{"activation": "gelu", "norm": "layernorm", "init_std_qkv": 0.0193, "init_std_up": 0.0193, "beta1": 0.9, "batch_tokens": 65536, "seq_len": 1024, "doc_mask": true}
MLP neurons of a small language model. Each row is named by its layer, matrix (up: input weights) and neuron, and shows model dimensions 0-255. Each number is 500 + 25 x the weight over its row's rms, rounded and kept within 0 to 999. Numbers have three digits each.
After each neuron's rows, "fires on" lists the tokens most often at its 100 highest values on Wikipedia text that the model never trained on.

L6.up1292:509516519475518526520474488510526495510507501480505459451574488509558515507519443535508477499477475470536482476545493478477531526458523505501508535488506481490514535482510483533504466498510517531505523482500449475493481541525506465469522478524500505538482502549526468514526528529472493483493460506581493523550544497517483487494481459489499493470498503476501493486500562469455517551496514513505525463476476485474486517515484487516537505481514471480542469512467515510498488512463496521499508496528487537449508470495474513465514480480497464453550469486507492522510503501488498487478497512514487478501544467527526505508551483503504503487486514515498494472496409484479526546500522487459507482475541494505486480522520532506443521502482495497523499510520487493501521503506530
fires on: " d", " g", " s", "re", "id"

L2.up1478:526547543505483521492518513482500534520475484489490460489504498508520489513513508538504488515535496503544470540528473506484488472489505463478514477469479400524449504462516498496505497497503501509485533455485535512488505526525493478498491492516475489518503452470456489500516495480517480535493465485494533544471479485484500498474477502529460483473492523495515501499514508462553517525531466510516517474468487471501480479555506495482525493550509519529506477476535507546470441492502473519520498461545500493511502508491481500482526554525530516535520518503474498470508457520468534506464511452520472495514454459493537497444471486468523510499484457489564467521497476518497519507497510507529546502497530476515511541523496493536542496505538498485509495501465462484522503526519523
fires on: "y", "ath", "ity", "e", "ree"

L2.up357:504516487487507484507530529464526510506528482494497472543509439488519431526503504525534502462507500490484498462532496507506517498473487498542522504474444476517461530497490509462455518470496514481517514477483520462513482536522497538496504522538509541445500485523501509479500492508513533478507533490502509484482486489502510494483500490498508478497512511480506494484496516450518503506512502509532494503508490520507548503464497477495536477484547477471466434521519500505492567507530520484488473529487519508528530531504485513478498526472492496511531545565484473499457491485512531473486493425483469474486429460497447517516535498513473510474485496550528515523527468477522473514475488457486456526543495542512495484541542481510479552538533515510501495471497501498486492472523524
fires on: " |", "ac", "ort", " P", " G", "ace"

L2.up474:500469505482500512472504457494486481542489540512531478427482509477501497523456528471497459489484475480506450497501511494443537489506484521473501467497488474482511485483532477513506461534508551527502490505498514523544549500503492512477523538463514490513524477485518512467503493502493498519456529510442488499513497491501445492548505499459501494482496505535558517464523501497494485520507481532514496529503498489474481508477507469517555491520550486491503505471498559541465514463517476525489500468470509497505513511553472477470514512502496505496474498553493473491525502496484524533458488444494534526547471531527522448513542545537555523498487445539474460481513495518506495529495499462538532494489493492486529525509503482476531508502521474485507488501532499516471504535481512
fires on: " (", "al", " h", "(", "ce", "ing"

L6.up304:449494472487494502489481526480515459502483489481518476503537484502517519484529542463499526518504525478480504483497553486530443519543513481501469485499446527511513489492493555512478545510466495497486533471489481514481498503485501492475514523500540503575501485495465507499526509451478534487462505486550485494517525479478513511497486479454498521526492434482468484542461487494525496537515509500477519526499495514522485507498520546532547484533501461538474503450478499515492481485521504471489523490489478435502470522537498520495520542529468452485495562502494507511424521495546493511488489496494463514489497513523503463501509509507491487476509527507537493497489497483497504532464479486509515519492502510582469525468500470478528527494507508491487499524504470516466526478563513
fires on: "w", "ur", "f", "h", " w", " |"

L6.up643:522510533484503473504497509473532477541498525477454524488472483483493507493534492474507500452563509512539486453496549468496509516518470503514514480461519515493512501533485503489479537492496478472513535520543520533488496524520454505499491494473494477489471476507514479495514511479487514490558529486490497483545473512535469490471511514514473512502545487454474496480516479489490487524443471461554469493504560496478486507513549552476512515553494522544483456471510526526532509474480489502466481474446518506473473510494518520508464506535484496437513451547481519480489483509514507483519516498489532471552496502487494554523522465509490485547514474490471544516485494505493510517477492528482521495515485504510523493495480504516497494525514476527490517490566481471469507499463438
fires on: "et", "ag", "p", " f"

L6.up1164:497479487528448542487500479539480467569499473512495477458485531505502503495513492489509469499495503512450479517509558490489514481539508540542478500472493497476495448433502534472516521542445511448511529481491484474498499520470488532459440496514486482495518543482508452465532499545476470522510482488486483524511501538489512513494478528514513481526493470534515509493493515511471497450563476506445495463517468515475506503504466501483483437543493496519501487492560453521554500489490465484514500503482506498510518517506496492521499505508511477496565493541449545502517531515481485482481503486503521528492527541524521501491521517487483509510511530500499516502544494510469508508508508498504476530505504500553497491475478518494512481471462546511519497517477453474484502480495477
fires on: "g", "ong", " of", "x", "6"

L2.up617:467491488469463546497487526468480437507513523513507462503530497442508502502468456504494478494525481426501493525510472488496439495493505460482491477485480489523507533522478474491488536506517523483468506517511514479478500545485478539502497502467518504489514526501481523514501529536529499511524480498476486506502546509447468482496529510503508483447502451536511528465529486475521512523489522484463555492519503532508502515496472508483562495549504472494508549559511469510489479503511526499481427541494471531510513497499472479487479519438523534526496526498494485521545522523523521517530501502477486526488523530521507500483477507488486455537484501543510519520494483492482514478446524457497495526489534539521470532460468509499497540543482506522491486472479507512487496534495509
fires on: " (", " |", "ist", "ight", "ame"

L2.up454:525493493520426488507485490490545519513502464504496493509472542536486467527513474521505516465523499515525511475527534512494557499504488494469493473531516455513515507477513521488504492521521462518483496508473447476484512500566457496501533517520528468494475475503501480474506507521525516571555539523528512510477439546512516469507463515497497491489496453499438493495504480489487493489515466453510445482480508502516483507493543489469517487482547505509477543465519517534500536489453500512474518474503520473480498455476486565493508434494507510522442482520482501510548528467481532472496534496501470514510487499505510519517514480498500506539493469465478512516468502513525492516484522516524485465535495485489498488498526490510489452497464539501487531541501482496497467526500524
fires on: "ic", "le", " f"

L2.up963:520479515492497508494562502471496497521498446481515499482504487502510484534504470477532458498514535548537480514483453519490487467521517506502491497486503522493495534469527494506447499513453501512512491466513468479491518544509471486490529505495456529532525471496528522540540492557438491536494488484486532499482485483511479492480494521473516540493525490447486492524486494507544479494456523552458510467474478556486487460507508481470481503486468538471498496513544537506522487505488472511505513494519532510470532490505526487485522488512494537513496528464553515493504493489492508516460504556495530487506485507534477510514459513437491554522551513486524537481432502495527510508483498526482500473500531480513516481491474493428523485480453522528480493499502491511449481502514517
fires on: ",", "\"", " with", " includ", " by"

L6.up1412:513449526518496503513493488515508490504461468542477533517510546470502502512465511503516504520492558475483498496488463493501492503498500527484485515531521471507494490533482508488505481509569491548504532470464480474508529513512524503456474526461497503467549513478503494511507495536468516522516501517474495514483473479512490508511454474490524518510465449524505461502553515499514499541506514488530500476519513468480515475503486474475504466528465536505545495489521533505538508490489468467449462499488506462521504479478504514512524478509475487489491510507480517489482511562483483454458482473492504548521472499483487466561511495496505549489494515497514461534485548469495471522540572479482498553526502556508484536502522484504454489501496464497513534498473547497452546510488528
fires on: " m", "gan", "n", "ed", " se", "ing"

L6.up760:503549534508490453509474466511496537513515496539476526509488523509482513482494494527453481504500442513488489535511505505498447498540537549513519451503502501456488501506486497474471478481465504503536495514488475488484545528449506513516505522503524487477439504496510526503507490432520499491520469474507505478518498517526536541515492532512475519486448498499491474467474546517456512538518445467537476516531525530504556495497511485464493536514535464520525487509493466453486466484512541500514489504495479493506500486481506515499527512471487480521474505466535520495507461465528486525517520532508472487481467521509490493516489503521558517496506471533480495531533513447488498523516504518507469498495506528525495509517568524519523437557485516478495499480499467525468452488478512
fires on: " s", " j", "'", " st", " an"

L6.up1065:479498506470465499514508505517509488463486522478518531487505479546473559511474509473507518482467521550500488495493564528529498518547503490497520517468512459443515490463510582513503445502525491470520527503527489502538483519494490471518476490466542493510517518504505460481481517472488495493521468519479478512516517479508456462483496512479454543500507504502539493496531475490493529533514551538509508485514517569486527509529457457460482488491532487507463501523505475502470513506512540527496489496494512487472528516500527479484504517495487533498486512510498525504517478508482495493444496500513506501482448479473545474521513506522473514524524515475464539510492500485449531466497517491484517528524492469543462503497489516454499481481471485461545501509528479519460504440512441
fires on: "ing", " of", " the", "n", "arly", "s"

L2.up892:465523492493497520541533484513541496520498516497484506548468525476494529466541486501524501511435531500530516466500526466530540452516487567479478496504506528495529497460504467492512520540479486496508477472459523485494497511480500454487495547503491492518511482505504531513515497452500477486551500508516465500512501487435477499470490547475516493506510449486502480483522488508534466560463497512504551487497462502488516468507487509503478479521489441485495470525473501516490497515462550487490507504493511506510516478498491569482516532531532476507479495524492517493510477508442487533556537495459545500504500529507527510489505533501484498478510532531494468488522552456481513479478504538494474521454531452472469513505490524528509524489457512507474520514472464481479511516513501
fires on: " of", "s", " "

L2.up1495:494503476483493485511490476488510454489506509483454512493501557557487493506517502490530500492521522486454525505538502512481468459473494432523500469511509508501518524513530471482485469513460538488474476450509491535463565535526483501467503498464513485541470470531492529556523524516491500498522472500551525564499475470499540458512466465524498531463485506443484507457508505528540453536533470493467498494499480500483475524499498497490502460484519510508588490485557509487489499467484488527476504487518504493503511525501486478519459569550506499484489502556514513496521477516501493454472502496535486482523482495487503496465522524494519508475500463497520499516505499476460490539494523461520524502499476473518520499489522516516506495524487496496507488518505533471478486531498480
fires on: " pro", "$", " per", "("

L2.up694:468496521495471496530489510460545486503520521524475487523519493481524490505515474488553478494521492506496490439540506520526488495487496496498497477479444531477543500498450514483515506511498497435466499497512533501512502509499511541497519528506502529483524503486487485523522546549488507466492505486506515475480517463446466491498470538467487481510493481485501528445467495476460525502473491508485544546514484555495554483456494465483525492518493483479492515498553457494464523488471517540520499535469468481510535495462536494496512479522499510524568535505453497539471496509453508543480500475514457499484542508481492491512514532504516465489476477559480503499469493450524477536503472472506503482522505515524475478500514499497518512558527501543530482496502530505468495531505524
fires on: " |", " P", "es"

L6.up706:509522508508493487527546514503503489497528505444529525495525501561481484512442502458484495491477535447461538457543488497476491501508506538526555466451500477448535498486509509468502505521557453490501499464521494498538520498465508452498490441508478503547495532481518505495517499528541509462526457499505518494509503475521455471519485463502490464494501518486519514460488549513493529508451470520499519499478456487478539464495504469502523527509446527473472532513543470505503481467471518470499530489507519480536515486484536468517520458526495505479487530495507478507499519509507499511539510513487461508518501506484491517527516530488520529509557523475445501473501481463494467476491495503518549485535482483548489508500452510513516504523494497483516498515503489470482525520514494
fires on: " f", " bec", " c", " the", "'", " se"

L6.up1463:500526504441472501444470491527519464515493497472484477463460496458514494509511523489557496471465511509519500510519515504493508496479478473492491511524489524507520528494498502504463518474527513490518522445518483506521479481491507515505500466501502472508496473502489534469500509491465515500442507505522459499448500466502497555492488462468514464502481477511500520536517462489539500460504482469524496556462481464507479529537528476508466493540508490476520461516521550503472547490503539517521508533494508500498526505528533525507498474547479492554549498501471440523494489453541485498503458518517494505504548484511475477473485509470540528465547537460539508507503472515511501531481530522476492489467512509510495544536463513491504559526523474447497522500512485529509495513525497
fires on: ",", "u", " w", " and", "ur", "es"

L6.up772:535493550552466520514514534461559495515499507495469511484436494521515478555484541516500487512486541466499472488490514470449511517487491494496504520534476502549513535519482525538509504457487510497542506507461485491469502509474526470483492463521505512437485516494501500497519536511492506514531511513500495519500494579519472498465535509492495490508478445464475483522510473485504478525553508509494508518479492487477485475474506477494482498484490506494511476562490508454494483492500563504515542452473519481533519513469492489518515464561496488448492510466483510518460508501505498478451491496495511470462488519503503503536442511470490460484499515513518521473549508466498481477533545487498526485482547463556492511562512502504488516488510512513485498488497488523512488491486482
fires on: " in", "in", "ing"

L2.up1031:505515508497516482462531507463498494472459482487498475497524514499486497536507541478529459469481460496509525514473501465517449517459478513529525479513506450509532472532516532472513500455496460494465497492535447488505511524488502518513473464497504498465514516526477528482548495538510493530485449521519512508544521444499538531526506516527482499500498471478497507437564457512474516546545490504505500523534486477545511479497535497520480458487444521543503533497509502473496486532525454458523508478476506488500538477479527500513495505518503454456489483510494485464486533464486510489502521455501525521508533458507555497532537493506522505509498503494518523513480529506491544508515505488529519497546464464500503506516478500469469480529495509506486489522460497527483514545532532
fires on: " an", "ic", " a", "an", "ear"

L2.up236:539484535498441470498528485469477488507459449518529474518514505544493503519477489493504435474512453501514511535512485462522498467513535480528515503542507475499490483485508472518493532496538482448542480463500521511453477487541474494522505485469465493500456485494504497489543507445469467527485498528494524448522544477496472532458524516479477491501467512523477466472540484538544498479492480504503496508480516516493498545457518529527497465505509498467523515485479499470482543525529483476464528469504492533491512483490529540480496502519463494497506516530530523483505504458524515526541476495520498518483500519498505514527483495484529505470495556539530511482451519521499516500531495476483500533535492465491528505500538497496530515495494520464482484515458541515524476562538488
fires on: " is", " a", " an", "\n\n", " was", "-"

L2.up1093:520484526494529519496466507464483519514504513498490502450561510479460483505549493476493485491509510483503503543472524486504492525523465453529481537482521507516461519472515481472519485474540511482487542504534501504520524482498487522491485511480474524489460491512517450524468491507505497476496482500495495473545511502525524494476470488531516505474506446522476499545531479510494494487516518523514499503530509523471571462531487539481534518453512505439505519487480497572497486483512489532527481483475496540469541496523475535477497486504488522503542451450469490500510510482484498496496459519508534514509503519474499530475456457484527527539506508539476482508512475474535549510505542500484544456513508500472463500481535542496484506465495460487556489506461459496529493531485515
fires on: " r", " d", " R", " h", "R", " g"

L2.up549:501530529524509499497478526498495516532522535457481467503487508471511538525514517492516513528484482460467524518532494471533510499466521461486478500520504490520492488502519473472536489464536498503507498516480460524506535538506459460508463508495501456568511490530474527509558493500450469502524545499510500514526487513459497476472527489469486519518487560497509533499487484526505517481514501499476517472476506537500484466494483471503508474446516489509475493465522497530464516472553547479491512467530525520561539508514510480483474485463499505464507520494491482527490518490452506480498503540510470500540509530445508467512501456530489507475504489533480463520502491446533487485498556497486544478537459511498517487472480508512476493478496458526527556498461467499519519456522509
fires on: "est", "ign", "eb", "ct", "ed", "ist"

L2.up1517:498473519484511470471471502519493484500510491523506490483502517510470470487495477515480510474483485507511501536564492508469478460570529507475494537469511521476451493521498527501502527526502449508422514518537507510455501510529482523508483488534532513511542526498452469526488470450555501544507481518496451496489475526536494490500501506501509490524486465538464484489524500482497497509483488527467518500486452515499513497555486486516490481513532493534475511501508503476503456465520480509489515484530512477513530534510473472485472537515449506501509516500518548526508509487476522496507502472485537493503506472559548499542473531478524517523505461508508506459544500491505505494497512545535424518480453508483539459488472487520472513528499499489515487497447524516492496461484554
fires on: "l", "ong", ":", "il", "ost", " of"

L2.up542:474486486471483509471473524506516486491522540504485485461511477510466496447491520525493487491478516488495494526519488427473500526472494477515519492514497509505506489499543508526470465520518498515540517499485520500536482476465513445492486477504513485521449535475507468485512482535496522478457566527487503490426520502515485552548493491460500477511520500501487528504477523503515536506480550482547457494469504453447513505505467445502503503521490524490460503462502503539475472489507518534535519485493499515495490515513482494509555485502492509473514533506479487501531494526497480502518482532501483502555503537522452448568521496462508520532542480556474517515501549482503498478483483528535522516520487471541507497502500537498496478571517510479493494492492475504481496489501527
fires on: "'", "art", " ("

L2.up374:499473504506503502464491469515469505484544488510472467510537523548453510480543505485526512484499489486455481501483522508514489510552430527477489477450459506540457500474482470479498528464480473476534494495486529460539557466515550501513492494488531508519474501488511505527553479513502462550529497531470522475506528497491520452500519499457507528529504460499474504478524537505468509498512479454502535477523483494482523479455528483515500498513485493495502500501519508513541465502518551512482514489502476501507545482491524513527564478507468549503550490527473502507444480521504490547540495515471460468495466516490483511508497546512504478499507509501536524517515536502532512456527465472514460535487499501499525529502494530519487466492495494465494482524475497511470463487485513
fires on: "-", "ed", "ased", "ished", " of"

L2.up1307:533478544523525531468508465542523488520504469519477436515545510507503507470520460489500505483501463496483477506497449483533479519515495496499552551519525504481487482452511547489521474538481470461549504510466512503516462476483489491537466520518506511464477479501468541498510515500458460483480469527518461470537499478510503468525528532526453467530507482478532531479527520465496471471513500475521482511483461523491518488503515484498488489516511470521519512516518516524500494497491480493517498493544527525510521531500511468555556502476483489481447480499483551518522524534501504473503502509519501540516504482577471475525538506485505476492502530530461491541521508512503537523482486489518455494459495499474499498521499476535493506530511518520521494485438454464486493489484502
fires on: "'", "uss", "ass", "g", "om", " of"

L6.up689:456431489496532477499514530460483506506487511484488501473489516552544523502521538511524507472492530492505544520467467510460478494460514560476539524490536502532500512476478485477477460460505499555513533522471500507467499481507471472491490537483531533489483499496481502462504492454483544497470529500502546525481482488536497497492497493487511524453516540482514510514545497464514513520487514476465458483478501472519514414524507458508520493544492514546478526516514513462492496509503476499490498515500482492510440526495528472511527523476512467515486529523501504525531471528482489466488461508515502484516500541497491487525484525480482474506512523494508468518449497503522499511508518534446506518459481520466477512521493549495518528556518470488520499475530489480488550501463523
fires on: "ed", "e", "y", "n", "s", "or"

L6.up881:514481466506477520489492514525474515527474462501547516505547579529559497522510510520461530499523543482514501488499503497499529504510491493505509490435489484489483497537499536509518497517518487500481503440493496470521479496522473484504530513481520501535534484532509508510538505492541484527536530460526491492502446463440552544485505470497494475482479495489510474465514515453481483491521494470482490505498471492457528490514577519458447482496522533473527553526503481524489539465503532540474505496488510497495532470492489487454480471483468478499471465475510519522510491505524483504512540497487500484493503503526499485488486485505491531492534493478507515479495486533435535486498542539472498475508494477494500545518541467508482454516489503463466516478495502508473494534451493
fires on: " r", " s", "at", "ic", "6"

L2.up539:485480479489519492496489508532495440511537543499521494520479506525495515540476483483469503490469460510504502520496461502474554502491470528483516503497514472547443501501506503516484503496506529498469498488544488498492501506516512527509500476525512524478546515517436492534487512531516460544471550500497528474534483470498476488493467487522458529536494503513447541479514515501472491472524534556500486501536459489522530477517465532497528518519506500511486524491483433450515473483529531470518471437499533479484506491489448472502493536504493491488495489492516513503511512460504521489507499459503531536527516541523511495483501534455533467470511481546452505465494497466512492515536488512511460481536489483486502467496470519521500508468496526477486512490499495492504532544468579
fires on: "ar", "ong", "ow", "l", " fl"

L6.up377:501465527497492463494507488503508528477448525492457540505446524488506558521480534536508481492507504517505482546502536502503517527511516478532493553464511503445516518432506499469513488529518469496506491493486461491508455549444505481540469517488518481511498477528487476543471485522526472501526489482525524510502538490536513474485492490480480479504503503511482472540500459520433512487465497535500523504444468528491505466509447474496521465491495502502495524531536480526514468534495514476469533485461522478494513524482506489509531506539526495471479491505509447510480495465503488523470491553482466532479505527480504499540527525493497459535539499503487499511525505507539479507487483501544501516454454540542478492520493466494492505502483482475477550505481529474536494511503519
fires on: " of", " in", " from", " are", "'", " the"

L6.up944:487504515481499484507525487501506459462489575502443499529529519539530488481502486519494473568527482480480458514508495526489489499513556527499526473480490481523462488447459509489475471492528572530529495481529511532495521517469457495493475467456548505493531491505519509525510466493499518536513520522498508504500528436485529459494508498477493529472502456496501525469482488459518509515507511497481506547542497519474537470494563477441514456469522504513469499478497495495475539483517479507463460455481508509527455462480486540537539487545522526488471494454481498501499542526505487501509478486490491488542518472523479498493538526509489531487498516531500486520491513506492484494526506518491487495521513502477491469495486492474505509541486498464549528500499540506480488502475505
fires on: "'", "ed", "\"", "ing", "ver", "ated"

L2.up787:522465525457497478520468496507516484536488485453513490492497527515491469537476459538517499504537529526496496480516478521521544483499533459467510521560507527475480514484516514528520490508487478502449516473549520468505479530497506512501499483496518507493478506517491483485485541502515541554424532486515520497487500547501466495488450536484527428490557497499497484509515474517516489508506526479488476492474497497511473499498500504523502480483502492497476519489485488579504518485499470493447510504484518511518525503504546547436517516509500509547474529505489494513437486505533501454503530539504518481503508473498469531494513515506510541490480478487518484493504542485518518422514515503537506487516514497449488503456468477479512487488481448473520476545498496520492523527463487
fires on: "ad", "le", "ab", "ter", " pre", "ud"

L6.up739:474508502476487497496501507488481489508500492527486506508481502489534500483476505512468480459510557448491466526536514439479495508498561483532533530508472464513534487500507489489508536509485501493514531510519491539503483498464490451503505516476500544436495478510496518499535512505545505477462500496490522464503500480547493486500475495506525464524523493542517525522483511502524483530525465499508513499500522460542511533475530515465499503524481531435480463510522501519542502471520532482492467481475462515525478520481489515488467504545493530514564474494494456467519506490510515491460474453546500475453494496531456482539486491460477481494512524453504507490536520468498477534543521492521496502502531521525499551467454496468488461525485547525500530467519489484461513504519463
fires on: " in", "in", " m", " N", " de", "end"

L2.up662:483487484486512504488503458529468485481556517502494505494507516565506481471470494487500542506478505463516490514485518456509511526470525515513480511537457515495498525516527486504509526468539456478472483510505507488517483540504535521502487455475486503479528477505470520560458446469490501506497505510527527531528495497517512515475496515534500528476533507509495532504504483530494503521514511466494486515497479473528463498476502507489499505495511474512464550513508493538447490476520494532492501529481584481527539516497513525497528476496455472522477535470461492458489521488505535537553531474471468506529450471481545478519505540527530533468497566510480488505446475461543529460512491513495499471537483508479482472500491494497504514520503503517456500501470461458466501477509529
fires on: "anc", "ac", "ower", "ann", "uc"

L6.up914:509556491551507505515495530471510509480508492481525504462474538513495509492517502484534436496455488458481483505535503502514505490455533462474484502500477480493518488488480490533503513507541533510491574511533477506504545561501523474503506500517490501512473490492536506486528489484475492493489525514526534518469496533531575483452519488535520500474466488472511522501468483495460523506505519456467483501495501508513504509539504506449470468465493500540521497490501495490445516541448496530484510504498506478506513479496509537480488482506483514496546462506524484478459528469481497484477462509542467511513511576458493503505495491528540462517525485529500471506463518460524500487489521510455526503507509539461493447546457484498492508513487463469485492520457516499512521522480498
fires on: " d", " t", " m", "c", " c", " s"

L6.up100:517455488494489498474521516539512508495462489509510484490527533513509540474487522523490495517505503496515459514510500534516513517484506521503454471485486508487510515490515479475525503504440468520513529479471476477549495531512530489489509474499474512477553513515499553520519488478532538511496502486551530527510536551516520463496493472533536464482480506492457532454521548462475503500474477529446515443526503449470549520519516474501477469466501442462498487529528512501521498509509520532491471518501475504524506550536506484488518443518472508514494469478512549508478499491511486482506495539478483512464501487516478475512524517492501484480508511487539510515507485472508495461477523498481474453497498479533475452559472529490466497486466538501530545481502445543521496497510528
fires on: " d", "g", " s", "in", "an"

L6.up94:537504516526496482536486500474536511498517508474467476501508482540508503442549504482532459512546454521497497496530496471462513512522465474529522482513538532533522481517481487532508468539501490502440483519491514518500512478521472500471470496540532547466486529479513530464499492523491486515499479530518489514466457496503491522452473415503477518488481485488468469474497501531499466505507530481510484477525492515513472489521515462493492490521521534442512511485528494517507495506526472476455502466538480445495508535462443521487504561516500529510483530493486495528517540546487503451528494509505469466525551507529513505496549484537468498507476494499513465497469520488507486515487474530474523487516500496524512540500495456507492473498470525538481526533528531484481493498490496
fires on: "re", "i", " rele", "le", "av", "it"

L2.up1343:502501471504470496522513499508506515452495519506468524461525529521470483524532468496491493527475537495516492522505526461481507499515458467495513484515479529490476506448503474490547537491515501515433499503473531475516494501558532488533521474526503527513484553518483510486419489484465511494451543489536509498480496509474496519510539497480501494532507463478513458503547503550537496501515512493474496493470469497504481495462546501521512519473467499530476502496527499513515511433505511530501535475495471508527508518530513510485491529487458471490538450499471450502471491509473495514492480515505476515482479477509551527499489517481511477493562497532526522502486505502502480429507458521520505535489504525491522491481480501501483519490561468500513464483547498515492487497514577
fires on: "e", "ed", "ased", "ave", "ft", "if"

L6.up403:492485514492460476491513544482496496525510505444487517503480498479539490509501474493532528478509477523455495512517475533466530506486503494474518498499508502471525470456520504486502520523510492495483468508478445498558475528516488497498476513465514475514514476514524460511549453523526505509482533540519526477489492488475476554495478531498483445460445519498494454488509518545505503530519501486532530517480524509440526576482538500485517532496538522504520495440517484512463509467485532469522497493513517507519503528491454513485508493455484519533486480517506493499454549526482523470530477518477523491517543519522534514516487482483492551486495509453495476501484495515512502509514432506517505479494513507474513489475455517457513434529455465488523529501516509511487525497489506
fires on: "01", "il", "ic", "it", "ric", "94"

L2.up4:518480518495491487535477484524514508432474490507510474471497538484474489516480522509525519475528478541529503516481481504490489476514489479512519509482481514499512486535480487510526453450540515491485539490522518487496560517517447528490516503458480498487479519515503495520548477495494486466479540489487456480513508462488543416530466483524469467514508436494511475496522457497520498538499504519513514457473471480510502517554477485486493491557544530515486564502507519479497477452471482517482545503510518478529474502517478532490472490500521513500539474465505485483522518521507480480528498455505533497460506524481519453515531477499510489515532487461500521505474480502549506489535500513493517465542464525520547518507495528497487532503542477522515454462530479502492526484500498
fires on: "ub", " ev", "U", " team", " it", "orld"

L6.up293:455475498455491494508531467467500512502444497489505533512517533518491515504532490479516530471496474501496463475485501504519495509489466485508537488526473522518516450497445502495531505496515504501559535490468513498541538544513495506513527518501499514513531495531514508456478504483461496469489533564476465485485510500460484510457516475506474501482500504505466500466481537533505475494469510501538498469513466491578483478477527496509510496537532449518527513473541510529506482489524496474479474503484481492451497478534500507488525522464521488515509494456465494500487477507494523474501523587456465522480478470519534483485515496515485485502458458565516474532475508502499490506517526494496484510533491523493500499491521531483532486504521483509548457480542464478517561500518529
fires on: " he", "\n", "ased", "os", "t", "ed"

L2.up1207:515483462532474470480492526562503540524528538504505492529457509482453508458514477465511486525506511513515479516510483547499511484504482508499520554464539504477541495423489512503523507453520503511483480510523458516518484489515505536488509514471479486519479515483497515508493484447518467499514561505504476497534499478466494517490502543451520521489506539498484509549483558475511475499494533508482507483514493466421538511494506535494496504509519465501475500531541495501524532511478497445505481501511499470456514459521527498479492511490497516461528452495467486501485497530490496427497518480496499510511510482483488512520479511479461473490493503497485489501521483476527517542467530529469468540514504487493520539535533539540553518470487519487502498501514456463492512465523519
fires on: " of", " ", "ild", "ain", "\"", "/"

L6.up27:507499500477513483503517536481526510505506558526519509476437511471473516473495469524511525454510469518523497481518533470500497488500525509510538474522533496447524494516504493551472500495516527478473563493490486523511495525487509473473500480514481535490546517505525500538509527487488501478513481523504472488499501492491497433474494465491535480508496491458503505490535548490505469453500484508476480523454473542519551502504490473496459524477521514482532525547510507515499546477493489510507477534509523486461538488523491472498460503473520555512538538495494488490516479525517480499508477519487452508508514520477477469488466488471488533491530504512528516514479466493495516518517556504495501454472524492470488551506458484516450530494464446458549475482516511539469523478502444
fires on: ",", " and", "e", "or", "er", " s"

L2.up626:517535506476473490467517482493488445538555504507519471472513473490526504476451461553525498548506522478514507497524485515496482534510504473495450554526476506500550497513525465528474525469454462488522508500537528504513528445468535486480523518477475486475484503482484470531519496537466488478445458541500498470481483500506551507516509505450495501479499490500508484532507481515466507489500480476480489485474498481474503527532455488555516569521481497517501487495484514521491514499489476531505486457473520495460495522502490513502514472534494506505482499498485477506518503516500506538514499527519481466492498485505510485494442504522529500528501465489471485500489532520515527468486513501486507470542453502512555542514535524528515520538524517534518446457466458521477494495543464
fires on: "\n\n", " (", "{", ".", " ", " c"

L6.up731:459489499520515473511524474491472455470530531494536476492525508495537470490465488476517483519520431537490449492524530519485497543514533484514507466485484537512535479507469485477499523551501488540498507496500473463522505478527523444498517535462502445491506501497511520477463528486544518485556481499525498532471509519541491477469538515503509525467486553490497465493474491474528511503513509507513482503556494470502555484495469443461513507489504462520527476530493483522464449533475522511483501523503503527507504474480527519491477494515474518476472506476538500509471500471489496463497513495523472488497479543553480526531488516509537457565469507515473488474488488462481505516525481531502475507524480513514515477543496496527500497506472517489510490502498476531523499445543476
fires on: " d", " t", " l", "at", "ac", " c"

L6.up825:491541508458475509510503472545552523500444519501555475473494529519526497523503488512500494477504483510509500510527544516440517445522511513493507481488485476487479524519529476503517505488522488443483489516495503501490490521480508457507491448555488487530512506484534488476541474516490478528487462530539495450485515524507480526489493505517514543500529528557493507473536524495471514495517509500554522462504498510518536505513500478465497497473470445494513494512516501479517491490489511518490511470422446501534492482444511500479512480487490477504480513470493524522484532496473496546515514486506523531508516490529498476528472525469484466524474500520460482489462492506440520479496504493510540472478511496515530530509468494489473532505507492459546500458476475527526557546468539
fires on: " s", " ", " D", "ad", " d"